python train.py --num_attention_heads=7 --intermediate_size=1792 --norm="layernorm" --init="uniform" --learning_rate=0.00656 --beta1=0.95 --batch_tokens=65536 --train_tokens=732400000 --dataset="wikipedia_en"
MLP neurons of a small language model. Each row is named by its layer, matrix (up: input weights; down: output weights) and neuron, and shows model dimensions 176-431. Each number is 128 + 32 x the weight over its row's rms, rounded and kept within 0 to 255. Numbers have three digits each.
Before each neuron's rows, "fires before" lists the tokens most often just after its 100 highest values on Wikipedia text that the model never trained on.

fires before: "| ", "|", "; "
L5.up120:120121108126099142143171120112109102136130123120065105083098115035124186167161163118127149100131131097148138146130146109145138149109171114119146180126066145074105114189169139095161118072055134108156121123122118160161142084140161119141187167156133128077179139088114162113105133165077149156168155080111125099119124147112115116098129091108161117109129132181095188146115051114092165164115137131137144134106163124116121193162100071085156063108140124098130153154117134058136090177117107082032100055062142095083166065116111106104196159169198101138138135098109102125139162144124140149184169125172132151140105118093071118098112104104128176194160127161132164111125107130146180181085112092131143235185146168099144144104106131191152145154151157142173124152087138077163101150173140
L5.down120:103179124170144136074071101141137124128124140125112081099162141105149131113166108091151132115075123138147154105122150110193186077164157142133165122139070115141140135145146130095118107104088132120107112100153078089153148062137134154127151070192149072121127103088123180143117125055067145138169077145103152149121075138148178158122184103062158171160111092156164133155158155150194215098164134165111123131161144155105180142173098118156153079080058155097134123152085157152170090108167130167107116078145146151086142104075154092050154119151101089143106078140122141144143148179159148117155161149152134154131117124069067164151163092112096135160097165129143099116092108099134140106042164149128166160077093142084196080141172157103138088098164127095098165214070171090120118121166124

fires before: "of ", "and ", "that ", "in ", "on ", "("
L5.up2:161126184074144048199084066164114109147081156079115098127144096066150145143180195071193139108205135085134106104128095136108123163142106121083132155142119119082087119140120160117058152069156147056109106156141097081102164137134123090183196108174226175122096121154128128131076145133066110116137100113189108155099137162092146165127087116144094094105165150129131175130093134104111134089107102155115151116126115084068159125158148072111114136145190135113066115086102153114121161091162110149159092135159133081113099101146102128158084169122128139102164089096109162105098126166100120093105134147158128108198105213123144177153166085145057145136127119105098153100141128071170109152131140131159138136131174108089096117155121169164121146175196102076092143160068124138118045151129130
L5.down2:119108179102153168154124107099163100109088156086152126148124093179157109113107174157139129138105145163106094127154141113175171107216107150103185130135157159119100198048151145107180155154116137102142100121140104051137093128146101097161140195106147095157115115156061146137193177145206150118136079100099103079152141097154171204116128073133068123107150141158157157125129113141123168102145127111144128106154148102155143166164144157159146091080137096092121152118153151132173094083131078171092094125087117154111103129089118136133122139086134162129081172154077081166129154150111150142110084116136122151069133110124168191112124145156117133165151195113089104148216067146123160094099158084075123162136110129126164163131131158138111156103173123176156139136114152089124131188122102

fires before: ", ", ". ", ".", "\" ", "\n", "man "
L3.up1629:113118109076134070083140124078149128164169121120110104121130163126088080105115075139138189116158145181152137155118149132108092120184094155134145179148133128145162152085124155132097148171067183134105120113138171151124136086095138117142132079161003176166157093138058096119083150147124125132083114103084079140100160146144079161060134127175172132128055116077168126075140131093156093091121100127175134144195171135128143173125209086143118154126174186130091184137136116120124135118135098163144168170098148097124210145083093130160181127185150174120082189071127126095104076140137163150205112194136123120122162144117103107105168106172108104126096164144104181124110121146111123098159154168144177182093090147085070133149110139097083158105139114099128115095147169149049123143121147
L3.down1629:169150146154082102154145112186123152083086101106120183112075119095151159128133140132132133062112146111160162126122126111124141149092176057223115126154104094079114122142161156119125106169170118140164151116141060010093104147186101115155138124127117102062103165103126107165121100106103088139131115143142103138178142086083115124144140198099159181118122122142157099161156145124145172149185169122113131180159107123118176128118042154113104107145133097142193066068148122092091119082090178107102068148140139153155141034128138094115072082171162108136149111163203132134159061162155096153141144165131142165158081114163142112135044066113150105131134125138098060131070141190208092117102175151100159117146120141142145134126140096088125124157141056145085150114150110137172139099117156

fires before: "and ", "of ", "in ", "for ", "to ", "on "
L5.up1579:145160193089148141094103097148100177129123128122142118148097156130157183199155123109116114161140162108089103054185155157117129146101168126136151088175119134108114096176086064118144117162116105153102124084114158125075085102093089160193163169158194171115111175086137133099064126156173094097178136099096106153122148168109120153136138178183135147129126098155109152162146099101151129103156105083100167118092174141121156094137216114122060175157207091123089094129165135123163132113116122102133098118090097139103115133109078134178142172163135126110143148072080068143142160074068119125118159164114086161170148089162083145163098140109155099105153174135220155147131095072117140094131084102115129160159109140141109102109198120076135135146100131098136132160073137110077100133156153
L5.down1579:098144157100088113095184151175127198062116123158166139110142096157166083140071096114079148133129185174156132107185124097194151137114200132134127123225171125157082171097122131162131158097182131133153105151151113115148124088111098146109156115114155197128156123117097105093131109113111153144119145151103127095130120135121158134096081073186120061098124150073135131146139134117082122167081120209058096146124137126133097160148170080166118127138160131095080162131081149075136117135124152160147101157099124117139101158156124101148130116071155133152199159115131119136125144112130114140132077160137150159131144125151115054130161080091131166091156130129114176110121139038123068101150104106124209127132134132137074111099121145162108100144152113131089112098193142134182109121101135

fires before: ", ", ". ", ".", "ail"
L6.up463:127174135075081174082118141161124167189144146141142100138059192187112163136134148076098089136100146100094113118161107147117099140122119097104118137113102103182095109082136130126096138134122174107105162099106131112124143147112077150066158060161090145183119106109143164135104145114168161098139118092052162126164128143102149179105083135183176109143113102085131066138094087131198112127099105143105143121126167141072072106107155106137065094143155140149089105100145120126108148037163092142192165134083150079122068136116060166153149131161169125196129181145086093175131138170067160201168063091145126117103138079124132137060113116119151141155174157193101098161161149120067153136165163157138112126139108124140116077137142065073163137146164100091109103131133123164098058132098089
L6.down463:151126088143173138091170118105120112098140135084157139107185140091161081135082125153182133081112106147126129086120123157142133170148172132192093192147126198101101108166137138122144174069090088060187091072174124180113162132132159167099159141060206144141128113063085078069163078131122118119100119128093142117207124102117122161127126166049111128129104164122150179072149163155108117135145114118135138105145095123167170098092152172167065109107115107086138137152119156176179129168130163154090090100082174127155140084077154075091158078114114141152075091089107107088118138105133099115126143143121169158152113140188201146219116126129180188109158082120144120085126118193147152114080110142112105124073161127142106138185103150109119165202060094121061154147128107125098146162133150

fires before: "\n", "\n\n", "| "
L5.up1282:166097098162121073115163106115154069121136029034075077105162171101045139126147090130140136120131158153165196094119165163076204112138128076111150129149138103067203127182117119112139151175120132135154117101130116159182101075148130104121120152150187220083147147139098152120088131145145143133135170128137129130129083191151108115079174144167158076170097140163081133215126148142159164121156137128135107091117134095120145110120125135121128081157185087124146125115122131104057121077159168166082146171124103123151117176087095072161125172133128107095141165119103111131087078191131167116130147124108100124135128182116070091154160180144119072167112162140038138107147095145220150105073122132121113102116129151112106140139171122130174145081124103073146096124158180129132107151166181
L5.down1282:121146136110107124106138184086135087063156132122134155111109138140104186168083123149164081121112110144210128125121114093183104085134115137159078125133120149119115167095151108159130143151131120088178217172187147162133126151151128148149172172140130133111085150146129181096084155144142155173175159169099118140111138129074147173115129125109120135126125067150152131104122143088103122129192122136114130120073083127103145125109153117156149120068126109134121121157131158124127136167154080132100161145115141129157160149085101101169103158119088110173138114157148127047073188089075165102136148174128125189155156140133144088133144155122145105160153105135124170187118133151132125153137139120150137090118157168126149141126121167132166147133173103063090132111166188112133165100174155

fires before: ", ", ". ", "\n\n", ".", "=="
L6.up1055:141118165133121092161158181171123179177090151066119120133114098102120047121129119112137162131113132125140171092133195164094133114091114100141135181059134143136134122158133165143087070133108110075130122135138160190128114095140057130157171112148111137100109096109124097123163142023164116140121134095161109126142159141107108118111102092125105119161147152157125119164160138119197129132112163185102147150138097117098106125069083043132126175107123131061098095148213101098080172108139155088122125161143182168122089122121103107150183184117150115145198144161150134156114133134092167067150104094112176101090133140155130099143172084170083121121142128173105126134108087141120146150135156090109114152133106186188109143154128058112131074117170094097150148126094113147052165061153096
L6.down1055:124072201206102159102113174101110110074187152119141063095168157150146121062110159146104081092159176175172135116088138121192122148104120130148095148128087090134123146228121122140152124098187124144124154096068134115126116140084165096130107142160085160164119132164091134091142135148133161089112147100135102140126119120115132123120108148128134143184116064114109047151139148176111190175127137113158149175130173160160053118103178147116130120128127148078089154142156106114137066138135140086114159157144145125117114153169150176107111083091163127099169177111127101125113120099123145140129104184150088147124050185173144151117114077150108176133168160138141112150134106093147142115183127104122119154134122107113153067103138105141144164093123111167101180140093159095054103131112142

fires before: ", ", ". ", "."
L3.up813:125084107176123109131130088139110144152084129134120165223078105109129094168071081135098132144127184155143116122147168108097159134156138074080183139089140067136099068112109166122188178136141183153094134048117175140117163143150087139054139129112112127150139115094128166162147073080157107133141170189115149138095112092116122075127122165108133148096106133168110094090099127100183104086107183100196118120136128133104112148120130110150154096144155157210163147129156120118140135116183139152120061160081172096170112129188177113079145140121198087164168151091118080210141111124124222103182122146133135169198172136198150130152201100173106040141129133150096114070141148124136112109104131178145168166086091183093135193106095175094119126151156110156098091135055069167116151117065154
L3.down813:104156137131106146136118105145088148125160150127150125136131213108141091183111089152112117167116081157133133103157083141126082145118097105202106145158142178108123151094108074123193137154181113176087160162137181137151089119137116091138172110121155128118160152107104086042084155110121142173082121067121128088156137152145108122125159085107195177184166122119163119144147109109094091129123194129103136198088159178161166144136124136129135199076113138124142110137151175167143108105082084148118122093104124143167141069093153145139080123082079187070109154137177143126081154151184156126133090105150104186099054147114063138084206110142131148102135123113136133128140051140111146161195143164106091118176150131146126116144217104122107070104134145136160100069124140106151096095200136

fires before: "of ", "for ", "\n\n", "to ", "and ", "in "
L6.up1063:110079106102188150133149165085186157131107142141151114134130111098171105152179120164083150124104136065120093096110144064121074154118160119117105148123114127147126152110138088152066090098118230088122142047174174117099096097063135028092114152120125139094115076139136144144105143127182216128132112096162141196157127168174124113172130155144086138166156173161104195093135128117117073143140149166161186131151130107101110055098118148141165086145150106099115116121137143090133122083147163115136109154125091098172059116118153137153106143111123129167174123149110158111087117087093090152100104123116132068180111129151082184111132141091091131164137154130196154134162093124163149128144153101155148145098112104057108123133101135110121138171140148108160137178081130116175114139109179
L6.down1063:095105124142131199124122073141201164154179123145159138147077110153063080135136125123107174126168126138167125099160141194171165143107127142135160101143159090122116125146129091146131117147104152193075154150065131117164109139114154154132097095162051148101111144117098126140133161141172138139126129107146080070111131155142134111100080137130104108099110098135123148127166185128130142145142093133180128175087162116122163154141104098085076108149170105119132111166167105065150101130158133092153154104090120155130127135120138132097158090129111175141149168087193132133164088103110143134079117142111152131109123140155148140232172078138092112138120134072130112140134160123146111114148195108111128091105176123107107160250130128181127104158113128121063162159134095153089142135079130

fires before: ", ", ". ", ".", "'", "; ", "\" "
L5.up1140:079147116131177106117135163136160145117122131123103183127127134141114061134072114108076102079144143117111090144123162080173106131098126104083087125169185073098198129182062147117147130092086151084120094096123191185123088074102061136158095075095133153126103155108070158134121073125104115112185176108072133130133067118175147072134108157125143163136079125127126091136148145076157060098151122106193144169123166064042134148140202095125126105106150123142100143135118193168110172090112153154082121105106130074118144064135130130165159143102098114142152128128149111094082103083091178109133164124157122096130118178117160174084131123141104216102098123128083139110094147161107173078151114110173109133144138127047147131094112161121091124119143080088138202143101111231152145098094082
L5.down1140:126116124128142106117087128095110070128102112083101091127086192138125123111112074174080110156097148159178117137095105150146103168139150134182136110110109072102104138100122175119093184172173126148088151092127047108144158088144099154106093122150134130132140169156112151135137173090113126117088142097085089148124070201120167175082199124101172157143135146087155077154097189118098128121154140074116151181129148190072078107192132121178150096152171149151092158122128092137164143134108087120110179144046102124135193080106158144127076121114164112170082169204141149131113130147158153091140181164106098129156138082104170143122109172140120145095144158107127139108140126135143129155164190167097131140136105241121077131094173151117153159089105083104106162099099141090089160112126115

fires before: "\n", "\n\n", "| ", "The ", "He "
L6.up310:161077117157130141154154148141132115150165136138075140162140152111116117114176170168179125093136101112185176151071111092117150097148089131136151157160151163166074184089165125148102148118133131135184130155169114150118151179105153155150187117185137119123121098140112128138130098132125183152143148093133143178096125126176095160145091191132147162153129103128120156103087118145120108149183070102089128156140111117158186149104156103140143106152156093153188137092097155102138141175142113138066127080115178147098114131124068109220116162126098128100104137169177130153096134154123107153068121122128129098138137160149202100144160137117124157132071074186183152135113128143186124164156078144133141137161086139119168107120113109151190165088125132124141140133143155176108061138209168
L6.down310:130152158124093108131138158122075168121124135086134197048132122145141124096077111141144112130097121135087128095082129150116136163164169122147147098137116103132162080138114149111136140165084127151116126137123128142140094102141088149119114143133144175155142125118201113127131142073123097097072104161114163096155140143147109102108121157128101128130120155128088140159136139112101170141122138218113148131133145139125080139159131128118182090104130118142144149144127125148133121108167102129140103150084099117115106127162158120109121136142145095102133130116082113088143160107105141119171154121083174160137126095154096143101106107104087126071112152127113097133156111125110106127116175163076094140157111163112127128135189133052164126127131123126160104055112108114110148108075141

fires before: ", ", ". ", "'", "s ", "\n"
L3.up951:163128177166184137093115108051153156168064103119087107186084125142163056064201154109056181113140125147135071115158145068105158170096167108108169127118157116134103089138145150158140163106125118113128145167094080159138136074138119117084128146159116162160197114156127130048156091157185105122169142092151118164130111143145103150200085114140099169137082096130123157178112135110156164120071122155116085113152102119121181121111137146158155130172144166125118164121084161104108106068129117152153120142129128138153127194072133116141169163140149190143168156136170137079173136133089178104131161141103131101056096091122129128121104084142104133099132115188120084095120098132179151126137111072163161138117128159162105159207145065127063140095137114072124131136135167189071062206087130
L3.down951:176102193118107156169093144107140144156166091137202156127120094119104126165113106134155132149132090111165171149142109142147113184164117136190103140132085122168111114153135097154103186140151091119126096169151148143095077178144102092143114133137089144088091118079135066086101151144139111081126129176106177134123109162089120072125127068108115107164105077158166158156121214105160155115098114067167138161110124136081145131184142105103115119092100130158141089087208156118079138071188143140125147118147160055122095126152170184119080102115088110169119160132126094139161142123126149084157082154140115150146125164145134119135160166124123112130160161156149137144153163134152082138146166164107146125139088180171176133088126171099104108179127124150130121085088116205114125069128137

fires before: ", ", ".", ". ", "of ", "in ", "202"
L5.up1678:096125123132136088120101138142098189097176083109131120170068133100116108135124144081083176167094123106094111105155172141147112142134131153103159088143136152119157140165113153073162173150138169135172134141140152175150147096110023153128177098117102113137090035171073137095155102139129156161147147186125151134141160103091153105057118130137113163116119121134155080117127069088028106151174156082099182072150095085131129133131152118102086072179128112126056105119163147192121163110157164052173147158069106117148096136163151158160077130117126105116117091116089129120079107133096123125134136104130080109136178048141178133147095100113101136121144173099100158146181177086127092109087139093146098102121136116183151170109085146145110113111129149157129136182094126126081137098154113
L5.down1678:108145115088152218093138150094198114115186153188140144079104118164107114108122159193167080109180115112166107182093071124123131131128148135122106138125071094141089103094111120118155117082091064174142138069169134080080108114129157142104127153204137162106144150157158094167091188163091143103080161073106164120095077191175098123156109088145137140141093137109124175075160155172145110102099139115164109158166200156088135125116125125098131138151129147098122086135115120126147077146127137169083098142097141163130165139140103126104179185140103181145112167137141115128152172099133130090130089155141157115119106154163077099143090166134137154151075155157146074177131059188147188137115122124116124155099118142079103102101085115086102140154076090125113114172208115136150081145150111

fires before: "of ", "for ", "in ", "that "
L6.up1525:157063147133183080103171134126100131125082103109157071082067132086106125157188165174185166096178075150107126183099090101096167155159091070094138156096093132160158102181079048112134124173080141109176069098134103114128128164109113090123157103134151150104075134104081188110088111065135138145146143091106124175169109129110110128187127101146095134176073133119073105127198136136143138104114093167091094127116085143135198150167139121155155077167148138120134144100143147078129195098106092156168113095156121037112098119107109120117088135153096149157154139117145154110162173137133136169119137122182128157206110121095096153105118102193087177070122072144147095103134154116165135065131127115098137109093159095130117191204136108119115142116149112070180166142106107160178150168102100
L6.down1525:160062186177119142154127171157098101133087204088146115115113133089143149157110167142130140097136145128140104145145069122056090082143147153130081111106220126133143150148057123137118130142171093116034153131112132118186184168122112149146162095159174148146062083120080111087104164113118153137115166138162090133170142142118118144133117106058083119095088138151168160094117195119173133100112104099120143103122169167166199086134120116136142087140178118085107141134100146140109118168147184161129088137206159138156167115147129099145163150135160213096188115160097112175124150119154166138107150136055157133080154106176132134114109140122124132141167137090168152056154090132113177111087171109141096159138060174156130182133138112159145109155133090101120094110094157147123174177153115

fires before: "as ", "to ", "| ", "in "
L6.up1516:093100122092086137168101131114139135122128098084164085069129068167129066125166147148179131153140140114122124123119151057156143136083137156085147127135070050193186139146134173167140134074090148050122138159097200140045062125130151168122117165170126128132178133109190079117130146166128082090119082173121151116168131085100142112025128122168141117116150077146118167125066143145140077115162160144148132118172205159139114136178200162131133091054129128176109156146095119123142108096163106133186150148108120081162116122134121141118106108081175146102074106133118136145185111087103067139104109074186151141077102166138094160059156157113137122093085159141145099160077178129154122130155124099164102148139095142116157144140133130118136153084122114102141137116145140121167121145133131
L6.down1516:138113074109124146136105116126170101164181138129113087047113104132145154157074141158145156154124137079170133147176133141158130117139151143140088163111087068103144089109146081088114148098091169152118140166131190080142120142124130140090143160153133095095129110167123069150160138129115125137157126169155135124063136155134093074104132076121155114085176094080058128086152181118200123102120120094190166129199232127160098187057115129146104104156165129158087123150106160076182073135161099120105126149113151077144108144190086092118120124127149166155163132191144105094082108195105114082125149113142185110134043141120150125175159151144082120200139162123128092085067175174173149115149131115140078114102166096154085148128103130120094130122124111076159049169143111137099166124145146

fires before: "\n\n", "\n", ". ", ".", ", "
L5.up1636:123154067120088164124101089110125152117132083066096108126194116103110102088080111205089125174189143143144179164141106126108147141093147106120100194167147140123183141122110138164102116138130180167100131113156163140104154089086139077099143091173075147114059131114131099106164130086183110115145160155084130074130070169128064124130164165112148134134103060192149149160116097124091063138092120103135118164129134153100151124102170125126156211151146141140140149122125155113141142133198124102126098147107132151099129156160117178105125122149079181140158139133121156119146139144170149128145114062131165064090161127110154151086150131138089177108096178114148113102088106145146165087139111144126125148131070138133080056083175148157101144124152097127127136123104115144074129164121164
L5.down1636:137104115131118212076117158098132123106146170146169101115142052126169126169060119109123155120161193103129093128120125149193131153128111136152122110176201118112073113111140094124164171097139177077148095153162105204167133144136147115148137115138084160082110131138152157144095092171095115180131166181143091149134123150111182156165109118136100134133129135139167097173108150158121163150141152139137154080178186168128122111150093129125103159126090129151084188108066137165121105121136144199145110146128147121193128141103184118103117121106204124205143205131083069130132135131101088086110105097127155138141110204178131137095181132115178131114113137092149141157133193126153100105166169113104157148097205167108102110126111167118140087073138116101087150121161179079103083168079111

fires before: ", ", "\n", ": ", "'", "| ", ". "
L3.up1443:134116089155128102116130136100198148140164155142123152133127159216104102140123157140090150077130162152225070126090162115051166087102177138129089102202178081134073122138165143091132092133107175063094151129138097120196107123172112129142139188129104177150100157143096179099102133151188143155160094116080075177088107152140111108100104175151154126147131088076131093087186167169161090110174163138118117107103153172091167144128134075156127168138136121099156160165170127177131114123131180143066110199135072152141124176141106174081130142091208085146102133142120101158115081087154126102147105180133077120111055116110103181124161127174164120136143142103108108140060109074153133142143109118149125179124123078138102128139091110106122140096056156102199121133133137149097169134072182
L3.down1443:128129197090103177131146137134094123145076180130137104166084111087084146122064118116124105113119128128141149123130124086192076164125108184155092113115170169130124211116143129119079169121176065121093131196126154144131122089184146164056072094126125057133160114159126065134134144103139130107084120126084096090070095130087124133155114136094088163115123143103161173157142204137144176118146136096132160090160134178129142159111107135071109103094171101107115130068145158150155172147131064085148132147130102092119067141146171142141144155135119142133104156082179125135126185184117078074115108127095156172123119077092170215127108110089119093173165166200192165127125181129106064133138125167087119105162109135068108115143161135114174162152129116128115110084108097168119067158118143

fires before: "\n", "\n\n", "| "
L5.up1063:153206090135141126131177128139110161083108084129096147076131125108044060133151128167098133117199163192205120147163134109078148132124161162113135136161128150173164099125142126112073107083103157098106058162170088139174147094108121124058178163177184124085106086106121131140071074155104170121097139092151137113113095187179111146100125154130107107136146117141056134165116164167074169086145126153094076111101134114127182098128132067156162175196140106123117118101156126138133140146186158187123124097089116101105156112148043093148084146157071144116101125153096149138086085135158157109123109125098127115123167131140132126188090126063044136070086137146051104116141120178165107136144148121190164165090156142100136103112111078125173157103075079135153117089104127183109163176130130
L5.down1063:115124134130127137139135081179076130146094117105121153114126149128108087118143191128109155147142093125106112173136133109143170107120115129112140152117150162119123116133131154105141125133105144102085051115165129138137115119121134111143168152117152149104094088125144142166112122154151086116095151180123181133146119172155147111109133122134100113129125118164102145161106118117152145128136060156128145139128133094137125190138112119139132113166177120080113120138155122170111096141108125128120142088104146112159136111133090116130144144131086158091110163139134137124148120100158148116103143134137138074137149128099118173144127156143111146099102112141100155143116092146146156148136089158168133111121132126133159133116151131119096168098144136172145111105062142131091123126113147

fires before: "\n", "\n\n", "| "
L5.up726:126140159164132106152155091123141136095151052049093105118120093138144063175125136112109092087186136148202143120088127136142130117113173125160128129109101105130184144103108124135085149154111165117083137104121101106102139068108124096096162124198138177108100081158130141130117076107078111075167195121147159076134148130148107123143150158099164137142109132139099139119136161115085125116167165089094132117110133113094177148085126087134135208155119107134149112100150138100157195195140159153145158167196112111133107089114107105155074123108153099121141125183070097146032101106148112067057180112055140130092132163187117140149103169073074166119148136162034104168104092166097116133186139119095167124116115120141117137077164090129088148176126136208125068125091098086150149171080144
L5.down726:200157148141164176156138145137065137092144135132195091099112123150131113123183158123134103127110093123139093160088083110168162114105169135133108153133082193163214128137118175133091160130125156088119108116108126135088121086154146087106152123176182155087070090127140098125142125144196121116105126140076163115157150135173189178123153141092133141112170093139083149143160137144119146185107083116141094083137144062204121176064132103135122106188128164162122117093177142137132148180165171178149181154095121142177151148135081176094140154155121164124140178197122102124138117163137214166133096132100112106095132135118125150172121123133110140065185090142124112164098125084192164168096115102145143160096080127117188138112154097133089175106104114249158152112128121139124117103075163

fires before: ", ", ". ", ".", "\" ", "; ", "\n"
L5.up967:084134086166150114161121176080159131196104085077135138159136204070119084121132134138107101127169106124103062142193165122104123162176170176099165142177156089117117131181147175117136136057138122134136087152136124148177092099171164145126128127109094113136129126090082142170091042108089069158120097106142128177093076104112059072128185146150136132097132139167125100100100074082194127174152130170178131132101132152090156088101169106107181116160130170161101174153124134107080152122147057119122142152108210066098123145133125090112091109107165100123124136075158088195143090121147125112147128129109123174122081175113066133172095150161109126138113150183149105069093148143123144171143108106134126128132135141117081133132101101109142082042147135140142148155163144109152109079144137
L5.down967:088161137100088154085124141153167147169116119072117092135122118086110160103088092190131103138095129146141133170153135065113163135208136126146062122172113188156143143162164171083161134113120142145137171141106079145091144174100060110090083171200105118155131191156164113143151138161131125120095128182127085159136129120115131129079151129126109111152093100066163151153117113146168115101162117099211166143179120107065099148103151092174147130116115163134108091138153131088111131105144115145130109082114117129162064091092149129096105123075126102179161099133150172089101146182118131142125054101151172131071121106123150126123167077129141095049111181173117073093111133109129110127141171132123149112085105074095162136092106193118141128141111057150020177083113110149113125143176184

fires before: "s ", "| ", "oil", "km", "m "
L5.up862:124155144149150135160184183131077114110145100099153141115088127164171138087159179141165124151043143188141118125082081114187155132093160135112126181090105064134065153191157115072105072143099170127053117099129134123196161105075102096100134123125111103155157134131170114142155096157141156103168136071099117092145091127153164104095142123195170162093062098177121124126204155164100155157125086115164119130128150149096109138145088096160138090132134098157114111058083155138119123103153136132076158111083166132130105197106169143129142148098142132074133247106119156143165180088126131154144177088100192181138119136130098105124176133119160161131128147141140106099114163107120179203121141144123111103076191156114144131123142100130118147187157183142183144096101116129122087157119152
L5.down862:119115108201147125152149105083093154118099111159108110079177136183148109160174152119151112147139152160132122118178110144183106096113137131120146076055106113116154142143146116132138166127157142125140091123114107139125079130090107119143122148143134130180128179153101089107143147112144133137098130143079132139162040093158186112143126157080159153136085195163144123174126108230125151092094168174120163169095094110100060155149057159142113163130094175113104118158156144141088119148117189096126139104140102131161090166160124068095145168123130112151153143126062150147161139084139131154100086135103031104104145171183070087134087113091172090119124035168169132110118154123113118035101108106083105147078068116133083144066149141116119096111047134139110139164138077159111103147117157

fires before: "\n", ", ", "\n\n", ". ", ".", "\n  "
L6.up1609:080129104128127133108138139103142148121113116142107135137146078163119109087136127141084096126174100175162093120119151064148166137155091102078153180132156153160129126179120169100165154121161106108136102130104160211134111122158060099099123091072164142149103104112105156175149123068141118165095151140130153179042059093113052099104155192139129175170118103137118074199109142132143110122172163146167031099159091116069111149161193122143169183135183155123127204151139185162108151096157160064111128120066146075106186197103120150102157064134205140160141143150158073083107144169162117093130140126162129168125161115095079154110129139107135170157155205098105156132054130094147167142179149172150147163133141157163107098118137168129136126103144077139148127151095048134124158116143102
L6.down1609:106147178058133149060119102057159154142113123157154133141160184167173055143098149158110154169147100139124140102137103163137133112156129108188053175169103154200122154121168134123198117183155133125124071133118061207138117107142109139114063112176101122089158123157128148078144128126072153110124117161103111127137096132102120161084073102110125150100168080147157094106122165128154122139111121072129110163159149127132138138115129123156168167053107177175140102123140109134121163108154124118107142090172162147092150150101145138108099049110122113176135128096156111118128143131110124058167141144136178148137167148189125185144211080161107091152131107158103119134121120074114088097089152110081126143095115210124042117113151149154160153079184103167090184124103188151158146130104117

fires before: "\n", "\n\n", "| ", "ch", "In ", "He "
L5.up202:136138078161103099122174102108071185065122141123086106085172154114111126154133212127161149085107128086115018206065134136048139104146149133079167116104144156129154158142143135153142124167049132095113101128107090132164137100166166073158204124186145143111159094144136073119127124140109148140069162173198155126132118156173129090206128123140169076130150142169086158155132156172090195122137104124091140106125165138216167115073143069099143121134123129172133202122129162085112136187147169140170189192112145131128162098113128111199106177089153164106108189160168143089094115164160145126129121153110129154075126114203123142108089164125085122134105151155154093172102103102163162137153114144142147140157176103138120098147102179120147136150126124116179077110217111121142187116106155
L5.down202:111127143150118149080084155088090129114107104180129123161140132171079134111089102102109128114111158132185203072095081117088111119110104102132132079107119169168173122108174125104153171081137117146046182146108100110138179116148192137118146094080053110145153168172174135168110134139148132096167128106143110186164107126124160121122174115138139158159120116120083113151098172123117130176117131165115147117083108105086130147178112105135139136158130162130103124116149109036166098096144113088122127180037159156049096142050138165115156098162132176079126170086124065110145164084106128181194140064147117107124140101122159122108131102061142117114140098093158169123061122101158122117176117138075117097087134095107122076108119092124116162106107141088089160062135099090074157111143128

fires before: "\n\n", "\n", "to ", "of "
L6.up1491:188101088092142165110149123170130115113057112125134137098137130079074137180066111152076160125107091067050093169091130146155165150124096073125115183162130106135132089130159137170142163110093219162132102104146114150129110149120101133076124176173124102104115056132067111171070137144186095142104144133099125149087154171140116070144075160098149112103154163151108116107140145140156147161170082155106193106170128152057125104119122053169172162098112130156096137159114164106120187107204090113058069152123161107123094060122123175108148129136124094169188163140159118171096159113101089092065162145136111084149089094129150133089130133144066090091164125074120158140131165108175147109148119085122141128141084146136063148143177098147165119152145141151141157088143156142139124106148144
L6.down1491:125098116113089105124153126173126141104182097057118105163150073096165139154154126125111121173155100137139134147131143151108083133154167117079132150157103140132125128166164061134189137098146145108122137194133074102143125103157119151071128122152129133142092093118103164125122109161099100110078130157107153116096214132121150106132144139164039125132189088170154101092151163157082140154139148152125137140155160099086059092162151148158150173103106141187119124133170070095098107105154138123149190102117155142130130115094065145157114151120115136119124116118105137068151124121166100103029146079170149084047137152147109053190135076180054133130123139132125131130137142157125122126118146053189139206133170118184103075133167134124150099141185081080085114110153090138132173184122100

fires before: ", ", ". ", ".", "000 ", "with "
L6.up1412:158094084103080087099190173121060162150142170112099123106142162199147134120115133141129117106177122081104099140167153149105119092140154145147139073131122139129115095139175124078174138193106146128124101115141143173223156148083138142152104134060101119171091124078126142098082100115160117076188112173118098125126092097149154137143095170152142163118129130136184134168148151159166141149131104101094131150116100115116114178135157141101110156255097149140175153087179120159062111113145137150117148125104077134135149104084143066116116049151135131148126144123120149130068111152130137111201100141161113124165098128150159159119091081137140086149142150114027150141142112108081145092058125144123075098100138121100135123106130104130121113162167081109126169188145127140056172107157094
L6.down1412:118112145148155138130097120124195159157180152148123074198154149181115121139179130114052126113129153121142189111130112164121145121158105109137166207114184101178137104123136126124141088130132119098086118202136122127113126161133124088150118072133164102083165143148112113173111189166077127143103137153129165143112141166109110136103165137151129082124139094141090137094142120068144158104161137187147106126145118132187148069172132052129145139094123065121112154171079087155162091158166089156144167104191159103091141116122075215108067170174094146095123110117157183055130099108160143138124148080108162127091115174097114056158149159153133094165150134082195103084124095064134097138179165088137110089126107156125148179172174082067087104108118146097142075085143144133135120162132157